Weights of a small GPT-style language model, trained from scratch on English Wikipedia.
Size: MLP 1280 GELU, vocabulary 2048, 20.5M parameters.
Training: a variant of Muon for these matrices, 584M tokens, 2383 steps.
MLP neurons of a small language model. Each row is named by its layer, matrix (up: input weights) and neuron, and shows model dimensions 32-287. Each number is 128 + 32 x the weight over its row's rms, rounded and kept within 0 to 255. Numbers have three digits each.
Before each neuron's rows, "fires after" lists the tokens most often just before its 100 highest values on Wikipedia text that the model never trained on. A number after a token or word is its count.

fires after: " " 23, "ec" 9, "O" 7, "ol" 5, " U" 4, " Sp" 4
L8.up119:161182168097157185113159148085173123134158161125121163161144133089182126180076156163123112118174118203094161087127164107112185095140120140118160095172110152141099150146149098165103129054119078181104146129097100111121081095118117131075143049093180143127125027109136056139191148108138180083197130114107198157097116135150120146067073182129089108116130163150133077142131108129088136132111100112112112176121144090071110116080171126111091144154181108114158163197199081145096153191076111155114183155130097108161165170166100132046165092177174117113134140148120122116123151112106125161090113165119115130116150122091145140129143208133130108139133193115132070067114128179115103066143135112158133109158099104114085145151150132107144139082088133120147080144156122100127125148152158

fires after: "p" 13, "m" 12, " M" 10, "ab" 10, " m" 5
L4.up268:111101148186164190117131118173117164123131113136173116078064125131149118123160090084076122115142128091166113079101148107101101120149153119139158059174083161108119128149158108124062104134095182102112165089119110123083127128097112098107182055165093149153114140148236081165136158130126202104113099156096140127071130193149110069118139146104128106132177130175113129163122138115119181126109117128162131157174105142125142164123123176093113131139175083114126148182142167150251099106093098185134143102125071134167191156103106111096093119164164099118111156119147123119159111095078069102099133114120087107155105151134107088116100124112181154147174158132098164122168128148091078115167137131089124177183140129214223139100150124162162097106130166130079117135110116099162037129093087

fires after: "," 21, " St" 19, " G" 8, "en" 4, " H" 4
L6.up749:220111136133151121122109153082084196115121097150090091095161142103156141149120126146082120119136130128129152168085118072130095079137124117123095155175061128135137093136088146089134162143134107140165178168105139141124151147072124102111095106130155132126077057111105157124083133129171059141123129124161146149089125117141114107181102087097114160113066144178156109197172090105108091177073124146120148126124136111125163157142226149169169125122160098127133125147126049121147189096192164155166158170146097117122135118054127155118086124153079133183122172095168096098158177130161143097107170158138163137162095121098165167122116118125108119130105134026084103095094166067169123088147104115116172102139128146140148142176134130124177154075111118131141129121120122092123099148103215

fires after: " K" 17, "h" 15, " sh" 9, " g" 6, "." 6, " Sh" 5
L6.up573:107092051128107131127168139195153186119100075152157158137107152147041179131100144154148092155123174144139042160122127152150160122152144134120077145071132129121120177146138069151139129097200148145005146118058083129109101081156128152111124143149158133068183159115092120118177114133123093143164136104076070102111113153129114049155129173174160096149126159184164115133103112152147135117092159104075112132185132101139143136134093106126170158120154109108158124098103153155170149138120185090134078118114118036101124161092148125130180118156176173198137120100111095085148105152087139116129140086123143086205128161096122149125139087173095110136122078125159106104145099125158099155135098121121130135143207111163200135112131112099095160104105170091096145148154155146099113183183126

fires after: "." 22, " h" 10, "l" 6, "b" 5, "g" 5, "is" 4
L4.up609:076143088155107131142152155118141114114097156172133075114161114082169191125105129143082109107140095096126073082088105090072139176169171110093092134197132077131139105160160104095116071183103165161119164094128129174071109123189090126096083103106114142195098115130166095091130114191078126119120146121148084141188246147162118068123123129153114075102193133117118110159116121111135113126152079129087126110106140115089168158074141154121139195112104146097121170132084115144090115098175127166136143153139155103129158187096080120109126126166161121148113116118201159107128101158149060191141124094083127170123121104140153159122155196133094161174117155125069094157144068203140090119130113133130124192159125065094226134176107126140152150154110108151130107103093136132101126081108083

fires after: " |" 44, ";" 18, " V" 6, " /" 6
L8.up112:096087153140138111145133119096099143095119183110179100131103187123146135093078128156083101147071199119132125142118137148168171039130123131132075143078107170182148124171125102137100078143150127115130038124137157105138153141129121162120098150145112144091143101145104080101137110111095079156178100094154074105116162139117088174103139155143193123177032123131102137119167132142119148167076136094089145141126134126129118178121100141172122131134113162101128135136112148153134103197036165149101092103087120126163101140144159126140142139136146087105078158151158117139131117159135160049051084148111109134145055164151166108139133129109130139094156142183163112143112178127118090149176079200159114136099194177114070121068114061124150127216106137202111198158142120149182131120120115

fires after: " B" 42, " L" 6, "ou" 6, " S" 5
L4.up948:185134138100191200119122126088198138145154199143081092154169129024090152103132156121133153082083093165097151161131087138100170110115160224161161125138113131081156153104159160068146124093147166187178176140136154150158164159173112117095097089105188095081125083104132113118087079124166098102124168077135122132112146073155122102087155149118081142140119129118115127113155122146079109103140163163158120133149138110115148123141142175108144150164148150122102160147109132144065165117135082131104048128099139127114155073170142130120172130127080104162118088131192159177112107163130111095085180165100090121158162132176081137101094102075102103149104104178140164088123173092153104143174122138128133128136104164159118182121111084120127135156102119121134165149105159097104141116183066

fires after: " H" 19, " L" 14, "\n" 12, " S" 7, " a" 6, "L" 5
L4.up694:116118092108159162152083200114114112137163160136096142186093061112066147092148113118089133153162128185122163123166138138190065079140135159147094136120061136156138179107111159123079083088089125155087132094145143126134081105127152159057150089120141119148151117105144115108128175118135117137170144132105144145121160144124125093137156105173128178159119118093110061151156128152127103104102199122125191116111151086119158096140111097113097118100129137146146102101191113099068109119079156120119087129132079156161124138110179167169091130194087154133115134180144054084191139189121189086109161191156108147116053133091111147143187052150106105157176143111128172107189203170138094169128122179103103092142099131132176103152105146176130143138110060120143157107168113090110133117105072

fires after: "s" 12, " m" 11, " E" 8, " Ass" 8, " re" 8, "H" 6
L4.up1058:108084159083084152186117113073140103171088041168126095127116112141191160117127099149103180180086141101129149100162172126160135137102141130160095099133141128141155083112122114080124135097087169124106168183095136119103139152127124154090133106140107187150156134126122121098172114135146131158138097073156194071089090151093157172121083132204100133129116172130132063086107154160077091069126129099100123171098142147150129087152059059108123063145151082124128099124131107167130107116067171211093118185109167135153152116219127166064072116132222092142083092170095156091155140123155084142101102112119124075136183134134172145128139062128108097107067086108170127107112132139096137101153109116142132116115160122147118139122148114171135103151180164130181059098128130116094139114106128

fires after: "t" 16, " T" 11, "ut" 9, " s" 8, " sh" 7, "h" 7
L4.up469:184107128128139121075108109166120152094123122164148112132155094178155158127142114107089169048082151162101123078136160165186107143141044143105112136137167096118062112122119104124151157176156128121073162118195162107124094136048130179116105113108112102124122189089112082122128068166113144187094151129180116097157145141144115138134142118112059145124108041144171140079084154135140177116123084163158147101126116032143157155082148148149072153159134088111123085115086086099157170174049161110117164151138162123164153115162194176142136127144095135170158124082148210167052107168072084119109114090145117108084169144131157125100172121117076078124139155130145122140133160106134091094147154119167116142159128126155140101165091141085110073174151117121082156132142162103165069132133144

fires after: " Z" 25, " ex" 20, " dis" 5, " b" 5, " Mon" 4
L4.up439:107161183089069141124174199113092168111152100081122117125116142146160182090081089108122073133144119114161148088147146169115109118128146160109118166142115134119124138134140137113081125121205090120124204115137112176062133079160052155076109152107161103155146125112120115106126096101094122133130088225122130201196148175114142058145088067070116099091068132149161177131098094100170141155164145169108129100114132198131123102113098064175148140172149174088080131176128090118156132159129137043131092099124132150085136152112087176137157176154102135091145138143118163156128135114199082130088141122133163158152114152095101165151154134103094171056167090102157111114104154075159073119152139155139143092128165179088166118087088094086127141152090141174121039131087167094155125101180137

fires after: "1" 48, "3" 7, "2" 6, "4" 6, " e" 4
L7.up69:155154060090141144098070114157130093082172173148063165186143116152154190138081097111139169151192119116148120052106114105133074085154078116130104189077084180155114134116099150192146139097092141149165150143160090005143184183130096116148072078116165134132104116080165087184138164128120137126126119138105106086099115063104136096141179134062137134115128154149095095119142132115189120112112137124111125128124125117110125139160164134145137084116108110139135104133154103118144169145137151115152128153104164078126165077150136130076062182193137134148084127086161150145116100053129150146087150108134190165093105085102134058164164150133148114174119107121195149142138116147170102154162079151145109138161139102112158124147155098106121147162144148088093109200104172157170160169180097

fires after: " F" 17, " V" 16, " ev" 8, "1" 8, "ene" 7
L4.up1026:108143184168064106136174160162130112089160173097100151135103103086162102124113119115142071156106110202157125181138100122097168092084131155170155163197098124160115155168119114106052159130137136143153112144140111168146085114144095129140135110137134160141095101121104104122107041097159113130172072134072097059136089142156137160150095188156108127158076150136142092170141157092115102167096177119146148156097100104075123119177106110067107132108125135162112168132158136138100150148189162163109096139124103149102113097135181170156096069159122149093132064128108150066121167144136176099155146112079092078102154139163099163146171148103131139145105106100078162131171154151107072194135107178132116188187138122165106057157116199104111153103126151122137121145155157140099125144118122

fires after: "l" 16, "m" 12, "ubl" 8, "g" 6, "en" 5, "iber" 5
L4.up67:096120129125166134103192157126120158158078146114094105122186118176154137143122109186049104125088138158127089092152132146101165098161163126191068103152097096162149141094155169136083070129112091166188154098062167150091123096114114179120082187125139090160120141098077083169110104121106116106195137077129113135127144106165034105131060113170164067181134113154162086112146109077097110165101095132117109104092174083087132091067111183154141090108138162132194139150158132149129104114123129111105077103138175147178129196138187083117169140106122108137126120110137107107138089136105171099135131140132001090079135105172181121091150136141156124123099121116114187132129133183145127149123122125147164113146142135142174121144096145101132103200141096176147139059153118079190132091161087

fires after: " P" 19, "P" 17, " G" 6, "-" 6, "I" 5
L10.up1108:075125197188175109104107144138140168139122131153127119170180135124124131121133141181068138119137132179154177081115147122126106103149140108081132068130095175110149110197190162140090127144139151112092148157057101153104117187151150162090117066119164098139130078154114129119201135118097148108155103141133139020111070080102132134086167143117131124118122097128123133178086155179112137113096156206092116076189182115171078109147112105167105129153154136157109140113149115162105153080069135151097078040151137135124152119128121152163161141122144111113138085106128142106110168128090160144144139098077064115129179186096133207114086102103113147121130142105145122069112117165147193143103104167112114100107092099179107104134168105115168096205099080065064125108141140140167155159107097

fires after: "o" 19, "c" 7, " p" 7, " P" 7, "i" 6, "p" 4
L6.up828:103140118133113151137174083101150155138175076129151121141142157131138114147142110128133141089057130105105087144155148150167165090122154106041144106095175196134158085151175161114096154077059087141117130155202168130129149079171148123125121065151177157130116140070141154133131111153147137122165153090098116152152156159129136054164170162134139095110124166198131094115167125121153089137166133155072125059137157053126058098133113146151111175066214148140165136137159179160160123174125112122122131107140118100163156137121103113176113116099115094152188142163200098129144131127132138148124085117106074100124185135134122182094088137022109156081131152142194151107131125131180101163105177120104114190140115082069094094142079140121127152144134148134106090183115159136076124101076150

fires after: " was" 16, " se" 12, " comm" 8, " me" 7, " sign" 5, "un" 5
L6.up1133:126131093100064106152152163163106122134132088130135122187064143077123106143143086086103161120148139128149129070124173174116154140160153143069083143097060127164180109113093184102109061176155108107175108120180148151128139121073123157141098122158072080130172098165138151113133078075085048210141116109164106141149152164152050151127110147133080101133136143123131194198141137130104109132116161053119062168171067057141089145139156098191126146098121192112154111117128081161205112141129099130116158120059083100154134200139180139158137103125103138178141166121091119118145157120141163153082110118157113143114112118131125150131131116192140145130172209118124144114140119164067096099108134152187136102112108099150123134074090121137083110175130070128180140110143091101174127111107150

fires after: " a" 14, " Cor" 9, "P" 8, " Dr" 8, " t" 8, "5" 6
L4.up431:144075098118110083102194128189132046143094057145146096136124125151160148167119176130118165122144078157155125133125092105118115147109155145129083090164129080124140084121120122140124134127096102054145108125088187058117130105091143167084096123089087095127130105134102179122057133125144155138167142072141157129198157091138124103099000142148166147100077065145118092095140169124155199143126106120107131126095086097115144116138158145130184150089138159108116087118093155153131132131128126095113137128110158151092112148155074156138069070151126140115136085118103116143128151144124152173164129116194134188083125101125092164097149081124164141111137150170136139082099100096188129117088111154112098108152180164141131086165079143161039137103118182092104116068158160088121160157133188

fires after: " c" 19, " h" 11, " dis" 8, " C" 7, "us" 6, " go" 5
L4.up73:133161126109166142118155064088122186129082096119102068099152137144140111105086096120111109124174145158133132113145121141135162174104121087189098191136165097094158122136151128141100161132135151172165126154155129199128115128107100139134152135142169156153101139098126112155104130034104111122123134160163125153116085157145143113175145103112148196094045152139208134144094143119117149109222151085090099084123183083076176141114145117132181120086135095147133078140167176118129113126083155159148081109149153075105114133101117154109100148100083111061172076126169097090163129121104091131179147175085142114135054094092105084139140145163090108202113085150136171126197143069162091096113121192159150101157097158126107056117134130163115131124075066120131112098125173120101165063103133

fires after: " m" 20, " t" 16, " b" 6, " M" 6, "m" 6, " T" 5
L6.up478:166119176117126132173120145114107175133160122159077196086138091152182163147137097134126120150154106174096191086121113100081210157149101069096096127153132121125083118200108147125129152129169100111160185176188123165083135121092091170154132132074105085132109084166101140142147022121134145120100101122102131145099131071146148096157075115109102098055105114135106084087174166042064152094152154124169123130119099088128173087120133101145140077186155170163160081144132096080153104160089102127147208159120109122108142128094110153087103107108121108145132151171112144112149140159102168141161108085136114146159116096120175119198153134110165111174147121145126127099133150168109087164163123132099131153111128160130115151144139077123100119136156214100113061122142155147085176142061140

fires after: " on" 14, " im" 12, "h" 10, " al" 6, " m" 6, " M" 6
L6.up757:144146122201145151133127165150116185132129160113107176190130133089129103135138105139167146148103057131134178096098134123122140141142164085081067119130140147139130138121134137180082138095120128144104079116127125112088092154143085100071061117063119118162073133092123128167085143101110141143095078115121158185099175168136121187128153162044110126098125132119153125132108126112161160170156157149109158090163163165082138196196130122160122126187086158111147122125129150147078051174109131112102119166093111151186133198170130120134164077110145136104081132107152147036142120186211117130147161114143159115183085105144117143131159168126197094154138105132155058121159144103144120139114073088099106071115138115155146114123086071164141106111195099195086131161124107100132104116137160

fires after: " H" 21, "C" 10, " G" 8, "ou" 7, " C" 5
L4.up103:073126198073098100151146076104095086151157098219141126204098157062159144160147176130100086162129143077108159094140177119155168136146144154089106154123102094108159109183175174134171084161199135112177124123099147096155154133146120084137130084148121147166136093212064117116111147120156128110172150155132129119063108125110165095111114091186139112133138111090094140107081053090127153109102095085110147076145154151097094118116143064187093102143175190119191131082137098132117111120156144130147147119180099149147159164163130101134098098186110109130111101113101125124140118144079171104104143080135139094123107135100145146121103127171117127129144108144146149119133133156200061174105130058141156145126139084181115125150111134195135120157062127234168100129152084171108143148077138

fires after: " h" 14, " l" 12, "us" 10, " writ" 8, " C" 7
L4.up248:131067102081105120120133182208104136176116196138131148154135114118100147162091107134116076184130080154131149101055119091111117138058148115120106219148148120147147132085122178131102147127102089142138053102115135131120113103198089132088133173088174102095119112109084147106127164166126143142127093158155155114143114094081157097126161178115098171096162097071142127141132133121186130073113182066095117158160094147149123114068127157102124151067095146106178113110109159166144106155146132162074164135131078165135104148136108136085043139137105104094116065086154101070160187123195088099118090169064089124118102153115125099094160134189095130118170098138184120113099152116159114096191132146142133099086133113130065154081144153122132128103117189136153119164094112156129175057126124

fires after: " r" 15, " m" 13, " h" 12, "m" 8, "r" 6
L6.up454:099128143152132090106116186083157156180092130104084113106134091112143180124112140110125124147133109135154112105162248184083116075098094116115102120148151128140104111146132162145095106173151164127073165138152133138170172081116079100069106095122107099159168164115090115134115120176128134091103110057128100142160053112148107123068121087156108141120134126121155072112144163093120117129130094194135157150111133119146170090088063128114119132117143166109157123152137136075155174116184127147095126183074076100153089158143133126176122159152103118191117129173138166163139101135125077085153123086176148142171128169096161102152158106129150146087113149124135133120132126120164136113120110077197079137098190038161103139126110141173128147131165071157143112100197139181105152164118145

fires after: " h" 26, "h" 13, " H" 12, " Wh" 6, " occ" 5, "il" 4
L4.up11:159108137133152120088097159114108139122117100146094146109172106131083168100139095073195120165082133175091144130148186094125139141103154103155185099131085178096092146136136054158155140134094153161183141095081166108130175123102137100147120142148190103142101165181135095093090124174114172153094164168148128127142059130144147134139131096131104151138115105093125118139129155130180155103125139109125146174097064133145129136121111056166123170076073134153129133133145108148133209060110134122115136173098130105147123091166126088089180133097063140123147134102079077108084103082141127180129085126167094146089168152179090176125153090139103120103068135046147172203112181117136171143136065098141141132106140110126125097192141064147183122087153111152174120060176192146142157130142106

fires after: " h" 31, " am" 17, " in" 8, " H" 7, " the" 6, "h" 4
L4.up863:126211146142130096134155151075140145168162123156150135096205159122136114150155072184152104127142123129111162154103156126139123135193164137117134165065112114118120130117110103169145093074127096159155096114157141104124107149131121094159145085140064084125160128142118139104143101101124185123162142133092122193075154143046105165103173167091078101087078098118172157070119107106092123105127052160071124134119159124049153126143131136121152160138198099059114093118170117125141206149103170143136161187120149084141096138067099104107111146070090181181126125110123082113040140113079152179037097129130128104124127126177116157124196076117057145111164132148160089145112133101116141140113121113113140160148165169132140076171167107121147103151086124171132102104168208160120133094066172

fires after: " s" 16, " p" 8, " crit" 7, "os" 7, " dr" 6, "ic" 6
L4.up1056:122079137103101157134125126088123160067147139137127128156150138092131157125135123127091164099157080129145074092147153177088078125088083144175150089151132190094174067068149113087054120103170117136120086135147132183129118098127144097112150106107150141123122124108156100106103138123157158119118183133104148115124160106125185096108131106176203113108088134137145132115155092121091180172164156214145134125073113182107150108103123125178132132075086123128117111205232121159106168160095098146064153087130105187148155078127180171171093141115090094106141124151121118151088146141096096152123181097145092139147112114091119097178111067121174136094168161120148085129126195136108072172059093176113121203160154116155063203108157180106120094150119133089074120101151099132109121140107113

fires after: "ir" 17, " M" 11, "m" 9, "ad" 7, " m" 6, "M" 5
L6.up499:118161121129133131147103174138136132134076155174152162146110118189137128108161122062137161164145135135135157033159150131093098125087133089132144125161131097095137055108133089163114151153198167122117036127108144096074163183214140096129143098180081135172083129146109064121150116132114143128074078138136143127126178062162125139163137165140127122146154116165135057111116136136146147161089137098216141122103165143162142142118138075104120089116225128131090154169132156168119080099078165110134128112149073069135130151085065138114197122086130084118186150163143172137124171137172169090099187074172102079100181151063110110122129102122173138134131125166084149128144084144086215120092101144123093148144115129083089118177099123148164130162183185096076102174133129124115093114101071

fires after: "-" 29, " |" 18, " Play" 6
L8.up104:183133140191126088107155135115098131120164132125123133156156129134111179172186128157121127122063098098110138165150144124148157118087163094106131152099149182107149124159169128122115143100137087095187119131139169140122085094108100113107170199189151103181170107173114147100100130071108182115111172126163137096135079141131099053141050150137056130132110134121137091083091068122114090158158071119101172148148113073105182135127155140144121121177167115071097101127194070143089145074117129106194145116102108102106121139094094185096088154141131084074140115149127143122160134158142147118114215130111114176103110094145124128135130152121122120102156162144185152110122137228065104123208166136094176107111148064114116115128085189060092155157144127082077084130122143101064109131091144

fires after: "a" 16, " C" 13, "ro" 10, "ou" 8, "u" 7, " A" 6
L6.up512:163126113112111152154072098037068087077125156124177113217149215110148081129084142081108083107100159132142145075123097093099148140140164150128160123073117145141141124080115134151141143128120161152122199142131185104119093078177096111130128091180190131169129069138149164087099094191067064154090189139159167116112073185138120027144115154133155112110084122134140150146086087134156055145152142147187149158085179146134166110077155095174102078134083152137133065159159106171086096145150070125160079121114101155115127175092113119060126147123158127141150129115157156139140121118163124169116150133125128102169126153182129160115137101134156146124098127157160123117122141179175129038089132098095154091061144121118155166152172095140140154150112126164117133146124131155123163088109118

fires after: " S" 19, " s" 18, " elect" 6, "ic" 4, " t" 4
L7.up482:097091106087103092070124065089203112118134155117104170164077157139152096087132112196115124119122124131209132132133185104163149130066057122155108044132098129098143122109126194104105180114115156127158127089098077126065161101133174115123090099156154116130128158074176105138201178090183130148134093107107145165134146144184122161175141128159098140175078093164173143121171179144124176098118140125180150060133089144129175125081119122146122135078170099069157152113131120098143060123076169079084146089106130112105115172180143141148132133069131168132157097182121117151169190135076181181142085147115150100140093111134124102106126112177128138072138148149093110162091109155131126187151072157123155079135136140148116125113163121102118092139066098184139077140074109110117097130105090

fires after: " R" 13, "er" 11, "ad" 8, "b" 8, "R" 5, "T" 5
L6.up260:100104136106169161091095119139119173118133109165138195129100183186097136099146156111102143124143131166148158102108182120088121077160138166095124174159141099139059126111138160125137147029123127177138129125105093085141130126124134157145134124105147081151122123117141115109166119118162104156156134088166086067085079061091073120170155176165121035114180178127122148096134102095153167150151207166131154151105171137173145144081109105126081133157114128144170049143178148101166155100148091114114119118101117134094124126144143107140161120195070134141108141144155177186116101122121131115115185134114127105063181143155132090091121097091147143114151138096171126058141177166111154139125147116162195143096131158164112137183159131078130065078118187142168122131102051104099108166105164

fires after: " t" 28, " the" 19, " T" 7, "|" 5
L4.up973:135129135138105108118107155092144149154085180107099146147179150198121153147111121089081167095109121179106143133112114127137153121150070116067076084149165136153127082120161179160146133134108081207095159103159077163128132131156128134124070098135113173167116152097156150069143124164155112114085179076080064132180078141230150047161109131054165083141110134139194142098120147094129138133127157141136125157178156099070105154153098082106120095129176108139173181163122129071106170100100151123105118152136185162150077133133091123175143072135155051133107152216147142143159111125192204134171150145169093145065119107120156130117073125106127081134101138107183126068138080191133118118156127163123130143111110117152147121147145135142122146101145127153098108131138049125100098096157073

fires after: " H" 23, " T" 19, " St" 6, "b" 5, " " 4
L6.up533:142163128114149046186105112129160154080132135129106128139133154168136130120111083125160155156172141133122165110111123105130110109148135149110096130103076134179109142137116191118107123158141179135092121069078111144125184102147121066135197118131166131110134076056108193109164166126127116136111107121126117139148180179107176127153090118103181119134141169120113151128100176142084131125087163181158091150166150161143100114164162147176063091144104122130153165091100123204147080129083137147146120144159097114150079117131119158147119109118114167157140232168224036140124101159134082161078152146173138154126146155104082176076072100086117166102132102135122077095143149135118125117106093097119145112141129102145144107152091174123104053130175073102154105132126085084165131153124142

fires after: " |" 58, " " 5, " M" 4, ";" 4
L9.up943:112093143137150065165139109141118153160151134163093142081165140112101120084120147102094118188155160134174119118156128148120123146134103183113130130169141109116185193129073134082099089118102115158149142195118127185124108077133141155134145156109106174152116071124100129086174158118099119143123131167138043219120099150140143081185099094128131127159143148111138139105177159117158129133092113113133098126138163102120148076119178162105121104111085088108079115189101166112087133107111094148058161134123101157159068099150055088127114099134137162150150102108165183122143102150126137076144120188119206083158073066139102112153101089160167155167136192139161144142130105139133129185086157184161150157135164150099100086156039115128145112110183193157166183119108176076121135069185148

fires after: " g" 21, " f" 8, " Al" 7, "g" 7, " c" 6, "ac" 4
L4.up151:124114135122120085107142060133123158221084153098100115116156135157124139172109138116152073156104135096178173049167139073153087096135100058149086176128103118120146151089128128116130146155058162130099119118100120138173138067183138155131125077139166146172121081116119132122119151117152114110096128138118167117159139081136097131099160108123176125166192190178165098082093108117151111094113177120137155137103167163144137114077108123101118140139152135142139126163087106140090086104168108183102107155117085173049119104122136116158122097112142110188147157160030105055146159135152097179158152188117147165101115157189138068135146118100149099151187135085060146171102116134186075196103151088147159186125109075118135073095173127137141130109181128135121100117155133086120106157155105

fires after: "O" 21, "P" 12, "I" 7, "|" 6, "R" 5, " S" 5
L4.up1214:143137104187135144078149133158121081108078135127131114129158157114093131100076137137038150099118190118114167161126173146137123131136138185126132079124084152107139131145136142177153174202114086137116156120144146093136100091065111165156157115133127063118132085123130091082078157107143175146169144115154173082093148042132103114144145141160151134120116130140107101120131115085137215059145146118129131129147073124175152103169082137122097161134033081085046111121079131165175131139124134185106165115129136142171163101160153160213074152124143131141190081151191187176129125144122109157162099128136102104068157122135142149121131180178150135193132088098191129141148103101171172096151112175118122155169139115128071102121118116080116087124162183113136106097154113094101115129052128

fires after: " T" 33, "T" 9, " L" 7, "st" 5, " t" 5, " st" 4
L4.up1170:113163126084151106139141179110114136097106134149173121177097116120088114137111089129101106115076140115165117128129151203131112179178082118149143116138108079111082168097122160115105144105185112117064095142119169103175152110133097207139107098178146128174154130123109127126153132154082138094130145144087121144149155142162124101100139156189157158123159104123176148152074090157100063110155143097182166145075129107121187125082105129142193203123066026133100170139163076129113146162093176118061098136142182094089152136088103100147185132130138118114175102190159156131174140126122100150119142187117179130109096181093054146071165117116091165113132083141114137134126154092069077145162108147080138069079138142089129092186153069145160099106088087107132124105146147180101114174102069

fires after: ";" 39, " (" 6, " K" 4, " '" 4, " |" 4
L10.up652:090077108134132124153091102124142159141100137131149208131106152079160171125125109126144161171116099134146103067082104129158184102120108142122134144122143110096086132097175112050094099146156025113152147125119109064097176072111170135109118146143082131199140133143097193095165149144093083127114069085149090135045119085091111145162097190157214113099125177134187141151157093141102089129124101142147080109124098105114173119126126162121114125157147094127113128121121098085101135090107136139144125097129134134086097126168078161128120149125175079172122101086144102142111138126173128156112110091171120170145056119090070112114178191107115159093184117141161131091157098170163138140152136108156143180140203114184142110045142128095153188168158157089111110104096113121059148145176121

fires after: " h" 22, " am" 8, "us" 8, " w" 8, "ug" 7, " Am" 6
L4.up631:194129083138057144064139106126127117131110094125128168156227091117195102118160115093173172137157091108083175141097136112152165120125091156099186161071125194073157196164110140125153109140105181077122115161135171077114202179111164094139132163165114160141138128165135134112159117150118185156155110107110175138095140139171149123146104157108097171161068159108107091123151106173151092059183077114116120183077186105105123163068078043158140113153114150138153081098125149189125144155137153138120113156174097134109150108096114121051159125120130120144139117117164109110121105121116115051148098141133113111143163124098113124089076091156125068059130100168087073149139090135123071127142141121154062101142176092204081133105124074147169166146113117152115111160158152095130137178121127

fires after: " st" 31, " ev" 8, " r" 7, " sh" 5, " f" 5, " ro" 5
L6.up971:119181140102120095142150155117133101133165137182114182181174096199161173163078129071155148081084130136151113141122157139098154141132064107079116066138167167169116148061135081149113101145129089112108096137106124141103084146052116115110109151111129112160104096128211165078117124127138089123164139029133120128157153101091154108174138150144141095111098116135167091139136165152057127092146156045076100152124094150135172064158092116114120137156137123086102169163195132175086092137124161154124104139114145082151121064129136118123137050110111111101118125116130144094143162136184131092079143115099173130156122126126141145157180090214123110153121156121133087184150176178136142076162120131152109033094147105084130115120093097162152157076144113166062131176177155115114105151160080

fires after: " th" 13, " dis" 11, " \"" 8, " d" 8, " (" 7, "itt" 7
L4.up1145:171136167166136110123157169083177160143131164124116153135131124118137160157116142099130109115157096070095140110077125117170133091131097142105147160123140115120093142114114143176143094097127131072123087191110090126093099124080111133201123162154087129147135168180164100132138127108083118157155187211122114131115122169118147170194152100097116156088131120092118152167106110130094131118042159084129063107067077169095158119123150097133158140138185128174112158126100129128101124178141187139112186160106185115170138092137099106143124097136107152106127163148094109110164129059175135140123138086139155119097119154107109118147092135162180130096164110151116134146075183202148119147141132105139120150117177176124158046154068078094142087136128044136116156149163122114094131040107132

fires after: "t" 27, " H" 11, " Th" 6, "H" 6, " t" 5, "h" 5
L4.up907:056113131117102112152147137164090107076130096182121160105155101190068192189119091148106132148187111145105144160097126077115176159096143119126131141115116092119154140134125079083114118102148158186112142158078186086118143183124072105153076109135134118127115198127133100149141120101151133094137204163185136122116140146105122099134104101070146146105076156153136142042130136151091083121191146093100060122102134141138116152096146142138137074152173067098123133133080159094139150146123090098177159119094147214137116107154145146129154115049160038113134172085120209129123128120116122113079187155180118104122155107137128161154098166173118079130102136138164111162121142139135039179109155110105119151080110115085171099156129171080109090140096178151141166123147140089103155146096128

fires after: "1" 31, " (" 8, "2" 6, " d" 5, "E" 4, " O" 4
L8.up106:123076161094141115118181130117161112136151175072158152128121191124178142121122179121105142091121105115097108137046149205183134144141142102166078119127171133114130132156099117144143144151096137110156114165146212105168155093147159139144118151082161122180113137109164140150135099174103151091141144133102132113072096153186135121099178183115161134108115148164170114179122126172149163095114161122120091131130106152095114129194116130230146166120123075103114056156123177128086142098100120146130137117098073098132142163147162130125033107159138110125124030094103116114143155117103095140166134101084174106143041093208101131112085149104133118115148164115169114125175074137133149050158101166103124116080134098147143105164095112099105084193122102103144158177123151112101174131148142

fires after: " R" 18, "O" 15, "R" 9, "er" 5, "Z" 4
L8.up1164:071065192105075160139156134112123142120188126093160086109216101099146122125129071115156143166146132138197067106139106098077162126137182092139109166135184131165110039152132110102148117119133126128194115182122100074111139130070092137194134050147121113117091126177060146170048093100178107163119093084126103122146116116085129123133114172168190143104134183117130156143155119117165149170140134140122179090187114177157109090128166139159077160059149121093099076094094139091133170110166084143104135064108130153152137107136159132162128089126123127148092115179175147179160147117111095025124168107102091071169113132087130177115118146177104065129186146099175069116124163083113139112117109139174099178127163103100151077151141164167110146098162110108110132094110152098123156139116157

fires after: " H" 14, " wh" 11, "h" 10, " Th" 8, " W" 7, " F" 7
L4.up1216:144157185114100160128124092149140169099123100123081156115161149133164172109104170158162117132132107137102157166121163125095096102056128140110120119144078126095121103169123138157107172144098137117141138087078150128153113082205140161100099109141157164131064156119142163159124137163127135123157087176114108255101137122165127081135135155092101181148115225126127102102111169147111118147071189134124121114129144094103199164092135122110171092136133136141156110137068093131108154116138194142133100149179177108119081062142116058068142153133124114117143109142099102146111108166115121168089170170137089105098098114161085101159089193140047130087152114168115138125131156162133109099214119115135129058130100074189131090160133154129138087143137092150102122112159105088113060162128113